Weights of a small GPT-style language model, trained from scratch on English Wikipedia: rotary positions.
MLP neurons of a small language model. Each row is named by its layer, matrix (up: input weights) and neuron, and shows model dimensions 32-287. Each number is 128 + 32 x the weight over its row's rms, rounded and kept within 0 to 255. Numbers have three digits each.
After each neuron's rows, "fires on" lists the tokens most often at its 100 highest values on Wikipedia text that the model never trained on. A number after a token or word is its count.

L6.up865:084116110128102167165090141162127148120096176105116074192122144110165142159111105124090147122087136147120145127164184122109123194090167146140093138156123093132156133171118135107159111138098148142134130144131139126097232113110099097090156131170161106022131141137106110116114140101111111104087110124161115124123197115168121137112105130130180131178142128115061087218104082192111147114124134153111134116149103156173143168123062134096139138115164141135086096117084118037042094137126092116181125137131124152166139116108128129112139123136179133082134136109120124127107160087178120140163101134153138077189175131119143114112133052134136172095113067137100127155135142134158118128153105103126080122118137157121152129141129140089161093125102160116085132128115093143160131136079181
fires on: "6" 21, "2" 20, "." 9, "7" 9, "5" 8, "4" 4

L9.up720:139077117081087112065070162114106145145124161136112107116095115135121103145096119088130131114131134105096111064087087121150150143066102090058130133179107189139158157154109059111084095143173137114131103134177104057094052133126171162168085074111200140164100096208089110111130151098095127143134107130100125158113123115091183158183125170103096178070162157132159140138143149126147149097160129107131136137095154091138185160157137116143126174123150091115098105103133134125106099081121124089110085138135140108143145081085136176150141173143158085180093138111141176102154158122161098164154154085147124170136093157125132096127130185115163130164205187144119105097142072100109174153180165175139127152130093096099121095065092099131114155148189131141165152146099125084139157103161172
fires on: "-" 35, " (" 23, " \"" 21, "/" 10, " [" 5

L8.up921:077092152110137087050144187171189191112144130185148116135187081155130074124129107127101131143133147112110104093153142126138165142124138103107169129164124064104103124158161148097199098116134127147123131128133187133115063124134118180137139090113117117119138110137116167072110180128090134174128100224137098107084175114104159109112142092126117100103143153096143133124098154220109136136113140177060138110185124133138172148142156099124143141067175111178159111168160136168159175087138097137110164129143167148140137132157095103145089107148208122108114139108121108124093159071070102076127152187112127141100131132119118163153123079149115166210065126087130142133201072106136119131139108138135133149134137078182158118114081159132136143102108087071103092143159152139125066134056196
fires on: "," 58, " and" 21, "." 4

L8.up631:105177146147117073132083140169176094108127119158214162162096158136123144151128101149089131093160135165125136078111202148113122140088136139131092111122105099089173140062105069108148083177203133083152156092135126134185171142148128143152098141177099106095136135091104111136103096091135167047114150098188111136148116149120088139089146098139153175089136184102090160065139101132156115150134136143135149103114130165091083193157110158127156111091162143164121089147125154102157191218170063154104124122082098080141098156153111149172100160123105122197176101183147162146147127215171171134105128106096141103100163111130140134119110135072156107135184116157153130159054138144120119149106111143162080156107088132135091159116137117109134098131099109139126093132179108135180161202096116
fires on: " the" 40, " of" 10, " is" 6, "," 5, " by" 4, " in" 4

L6.up360:138096094095143134140143165235119071136126117122149131137114150183132109180082155153112163174159118127142083087123090045124069139135106102155114145121130027144143147159137140163161101115145203108104093126117078139096098081108150147160139052144130154132144138120137136147116177125146147115114107132137122092116122098135127157133122134148116166125185123094106153127122126134174113114106097073143168107123086194164099132127094115161139172119159181109147111176111164152068084156115174175131106085107125158145137157134141158140081151154131110099150134083143105143136157103151145143091132077117120093165158135168158115140179114098102130150100066094165095157121166124162068126070134124178087148146143135064079114108160072087110135130126101068127156072159124142141147142159184
fires on: " with" 45, "." 14, "v" 4

L7.up134:148125121098115124144079153057097074115119168123133114059111094146162099121090117083158148152122166095186118149164073097152147138149129099128154138154122081176146142150101123162084149140158124118181150095085109071159149090143112165131164156179116147125155106117066061161109085181117110139124128134120186135098136116114100123167108092126054146124105091105109151093105112148197097139145082114097116142123127209131105143177111094143112148126126150092119163116141109120185120112102214204133123076137101154088122189125103131113129157094110156137110132118173172123161125087103157124142146077140148141150149139083222172135129183147114150150161098117158113109098183116101116130086158141122116099108129159055096109139098106091153103136160164071164129126134196107142085165134072
fires on: " for" 18, " with" 12, " from" 10, "aja" 7, "ia" 5

L8.up1064:096096089127157079104151158137192110091100096164120160125110112073149102151181076192159169128152168157147106103056158120160108168108097104096197213146096100125130130135159104147120096130088155091092119057066129145166147122045121122105156150121122117114163169142143086116160146115086176148111139187167119125135126170157133151108124104080150126116172164191142139160136111213176075091100127078145067140118074139077172172089108113077091106145159108066091112141147150092176144086154157151171180157112113077137080115146097104045170180082106158142148076153146155124200157181194055181128082088102123137125165142139127087174119097153134110158171165170090163143109094115150134091139083084143116156137115109117131105167184141075079135154150139136107137132154118194154128116173124
fires on: "," 35, " M" 8, " N" 5, " of" 4, " University" 4

L8.up942:158065136127133162077114105161135114113127096126168140115093088144130081057108130158130120135121144109124131134094098096145078113109123133151164113171109170104143137147136126129121096131069098138147092162161137083108067115174118125173076123095082117116150157134153117106156092090141161118146097140124156090045128168130107128123116134146106143106174155142195077178157172138128124144137152094147128135132109103187093072137088144159118115096104110135102171160127151107126169135112147169084154090101101154120103145125184114135092147124108161129137168143135103089094086104129137206149131146164131119100110155074151136120123134205168134156148156116048106124128139102133130137123171164144155098096152133127101103175151093164128076130202143151152161115124106114186144125147105
fires on: "–" 16, "-" 12, " (" 10, " " 8, " for" 6, " For" 6

L8.up507:162091133154127134155107106159120135138159123105097078162136116085146078126167060117133153130124131170091112144138147197099167177132130094087161145136108128087170158125109128119111131118126138107097135132059108116135160179105215076103126115069152125140113112150165149137083048162098180128103181131097066145068141170126099058138142119093148138139145116166065122128114142156204136135063085151119047137156098119183171158115095009170122086120120123145087111178159157165131161140115143162089146113107183150109089128107094116099143174076112120116121067145105133110134101101178120145140161108141093124170125107176102147151116087102159111168152160125138135106102138075145162092117129170129148149138054154121134198215096117122124099176143204145140144071146164153136114144096162
fires on: "2" 28, "," 23, "1" 8

L4.up292:181125094159151137132112147060139112137110120179190118137097143122122145108123077116103162135130082132158087152116127027112116109129136116112146116144160077099114075154142108121127022137159129062122125186132109146172171159106114104123107118093084161129115111119077117162190131137131122160054084130146129106128072103077206124109120109088128208092091158088115093090112109126143150090144072110118151118102118057193146152102122133154188160098087120115138155225131154085166121062126096147171126125177130097106134130104130118140095146104127094171120092101124076127143127150147134056129105084152144086147107137101092102107204144090082148117091094118135181095100127106154125081114102159136084125179112198110166108150120129129142166172138130143105094139088118106077176115100133
fires on: "iv" 16, "v" 15, "uv" 14, "ev" 10, " Ev" 7

L8.up838:116165075147133200141139090143149129132119101145128150132068037153065105112134143060115204098145161121132126149095100117122117138127150108131117109096123205128163104135124078115093126146115110133120158139152139137125131147147147161135136144161136172155148122133141173073142153102052138112095089127122146170102141086206139080166123172141146141156108170140097170117127084131113133158081123127130173153154153131207097121147161122147092094135117177115091175115171113122125119102116145142050122161130223126090100102151120106158126140122090101106181148102163119100149069108139110127139153101153128151089107083080169058118176142159074187175129127105106114147110124086168135052104104113139097110121136128155111132112133136081115134117137125121179130086105152152087124151115147
fires on: " in" 33, " the" 28, " of" 6

L7.up420:073097107139133150146169229116114143082121156099140149143127137124117131157130118108096172140134116131122126180126103138201129184103091145111151126107125159147117141156057163151116177107125144103145126179155124113120153102097167157119114046151117090102211184159115128158126084126143143150172106139090129129129137142173144159190137219146132125112134127143154111097112139154150133108092116170115125125141165143215068131112091194144142118124147163177169142197125131162125111098106145134115134138104192141112178168118113127147128105121094121138071112116144144060094094164105165104144178123175130111070135137127108141190153162164165094197140183122165169140156113151088167084102115100217153115131092117162105146085105083112113070133164148127149085100128107091144143116103158
fires on: "'" 30, " and" 9, "-" 8, " of" 8, " the" 7, ")" 7

L6.up1119:171154191140141076109087126097125109118084172156124125156184100088113115148098122113069083156177127119124102133106156191122143091119165129074121140150094100145139138110090127156158127132123144128154155172131105114108112123146074127112165120136178097159139133122080086105145172172113116128147121170122093136099138164200101130103119169098145061064133137101150058098099091186087127152135089109105129092162100092163133131138173118112141083165142040149099107098100137093091138147171138183126130136130157173138148109170034106136114088191188137102068153160099147136161127104129135084099118141168130047121145179190188062085100126173136112150132136106068147129166141210189173130192139119130154150097146208117110054142080155135129097158106158102102163175136079099110133059122138
fires on: "'" 42, "," 14, "?" 6, "s" 6, " and" 5

L4.up645:100091081177088100188081137184138196125098065121068155138158121122074160128115170158084116078093116089092149074061155139131104122107150148153171172105124110135155146097113185142072106110095132146134165089141156171147128162119159129173151129135161121093097108148110075114149098105133149117128137132172073161175110094097123133127095142149118114122119160217120077117103157067113160148127105153079130143166107110133116132140082135147145149109141138148191110110088110152157158117178138128066114107153066134140117146138146150138144126089102079123153132155161103073122173163077104133137140097143131102104134179164112145068119122106119143148122113136146124196094023166144148132126118211129075175187153150174125143155161106133107142061151125147101134085176135114123128119102095
fires on: " made" 15, "Q" 12, "5" 11, " make" 10, "ar" 5, " med" 4

L7.up660:161092092123097152143097155043124127090115069138172102137069124170149166114105152132181158116083120122127165133204066141156127107104099125201111167137140142143154157160154151076079144069116126027138117180125142142136152146066199115172109191162084112094116068119089115123082151156120122107143104118080111111168122132088122128195115122104084157169131145200096128145150143110115146119149124150098118118084164193166108131105153081122145213168125096147208199126156116150154137183108091108170121149150193114094118098153128132157125191116120159096087155114162136113137147169173133163106128128181112148166095171099132147100165137140089110103126115138168123111190162161169110139116176175168129111161156146135070068121146148128233185071068089150102088112112112116115131128087126
fires on: "." 44, "0" 9, "9" 8, "5" 5

L8.up152:122144161065134083119095117111075131069137092144239113068102149077101157141148123072127157063135090105145142076151070150131120080158131117173128128111132152164130123135061130065102150170167071157135076169139143131112115153080115128087162191084133117138123093143107129157155161179122100150094174130086113120121097137155112160113129109152155129080184124145144097164136075104070118092131105047110099151104082114135181141168158128154126139114132131147177080099155117133115085076136106114133134144110195132146088116116153168088146113165138128128163142095124168149102089114078158120128142137124143169174122217160103133141142103088125129137165171186179110105196157064172049130188116130136124119121128090107088085110153144104109124129125100169083180171133132130017134153160179
fires on: "0" 31, "5" 6, "t" 5, "6" 5, "iot" 5

L9.up1222:158063136100139161144150140076153074131101130157066100129117145096118138141147143072177123136093098151135091070172159151067119121132094103121145115117114082190132116105133202153081120133110153141124082089164124091193112152095117148173105114111110173103104123145128038090139181170174131113116105142137163143151116175135139077144109194150156191147124082119172160100160142169166110107124161157108185141134152168105109070155145077162106092101086082145153123106150109152133087116113122139156146104164117107095078159095117188159177104168079145181109090143075167091147097116110107134142138121103163151133117131132120150103096161091132117089108143141105132109181125092130080112141145131126074118114118169119142172094120088125140160125138129102123051175164102102096139154162170
fires on: " the" 23, "2" 18, " S" 10, " three" 4

L4.up613:051110100115094127134100127157091112088130101154145092150064173088142114117139130112105163125154120094106127158136125147200110187089060095192168194133147102136116128154093091137113110116183125110129075200070075134174151190198104123168128065135141128137089146149126007162134105110150087110129126114081127179120133115106100155180182108126141171158115069209116159135118098079136105135095111107100153144157168110136106115152108126098094090120123088118104111162089116185114108152122155141133116123155112141111134096089067184106083109071112091135126113168080085096091141122186123166174113147143150130156117109134137149172109097111199183158123169097122098130089131095121120172152170118176119123123104080152124116168213149151161149179126186145157164141095112140075139121130128
fires on: "°" 33, "2" 23, ":" 15

L8.up102:121042043130183127127115218134148109158123098158109051166096135108132109112115094089177150105076071128110150019140123106117157121083119124098096057126146125121128117104081146087116124153169108123080151111150074086116130170091148160103125106189116090143164114123145117097144125121187162084125129122126160078122156137164173133125150168178077126161137044167141140184082188150125120108171120097113190071116119141147129150103033117118136110131154085088110132119080144170135175144087132099134142094109103152156094123172119118085154085095177095224103108116099153092155158137138104172107187049125134142040100091117113078129110139111101163125158102136145145156137103188180138138089154127102186085097169104126131151126178127129126125104094112091158107118184171056156137097120118
fires on: " the" 33, " S" 7, " D" 6, " that" 5, " b" 5, "s" 4

L7.up896:186135126164170148174122167123090128082170167145090126127140144156124117170089137144131025126164138142088131118114153106127162119125117166139125143144107166181124166116066133149153147083099162157145124090114117125104153106110140174105122163096168116136113073105150140134114088096073102140073131103140190088107124175122083134138113113111159048096146148128097127097097133154120135179089114139080134101165124081185173093152078125152147150140130112184153143107126185103163137082147116149151159150098080121115158125128115161128136163116055127161118111162097115101118168124136158133087182030159088124134157127192130205102187131129170168096097170188148181127132175154174160119114167118121166117085125127179093107120113076117123113167138172121120192159134081182097119190053138
fires on: "1" 37, "z" 5, " |" 5, "'" 4, "us" 4, "ke" 4

L7.up155:104099069119135159109121131069109126095120063160133127150195162104181088133064164143116123082094113158096132074170170142088142086063113173110151099149144145147102113147085094127126137122150119142085130140074120094130139130178117099136104121161087162093145101073121100147198147142103101121151142180150070095164154073170137131132185130158087119127189103089146127143228121160138153161160170097093127182140102157071175106104110101126201143114102130158137122179054180137073049088139104088146150071181080171068126106120155084133141113123145100131166130173100133121133141177130159147106102164188125127140084143121106120113088100066137093067150138202155104118138106139104154130099146129141078145144140117151122092117121195136107167108157074137111126124131161118133142130102130
fires on: "2" 38, "\n" 21, "g" 6, " (" 5

L8.up1159:155132150117119119084093150142116142192146123165121141129098081124091138093076093126155078112178117217088134126111147108099135172099127099143158151138122198124126132072077123098135171174106117109121218075066106222135078110197146194156086182169102064144133127087097147135135116107130130123144133151112161143114148175116165196168099129140172138144138155075085113110215144107139179121117113114165114139166159140062108113111139161129178147110131130162075077145099114127112116158168119143135150153150107099102101121082141153130165151208080118142140154154110142113128060164169161139154118133161115108081100137163131167120074128178153152104125144174141120149083113109113098156178134189070110138090116147055125156209162118113087085074126145150154070160171162156161140088112065
fires on: "," 24, "\"" 20, " of" 19, " in" 9, ")" 9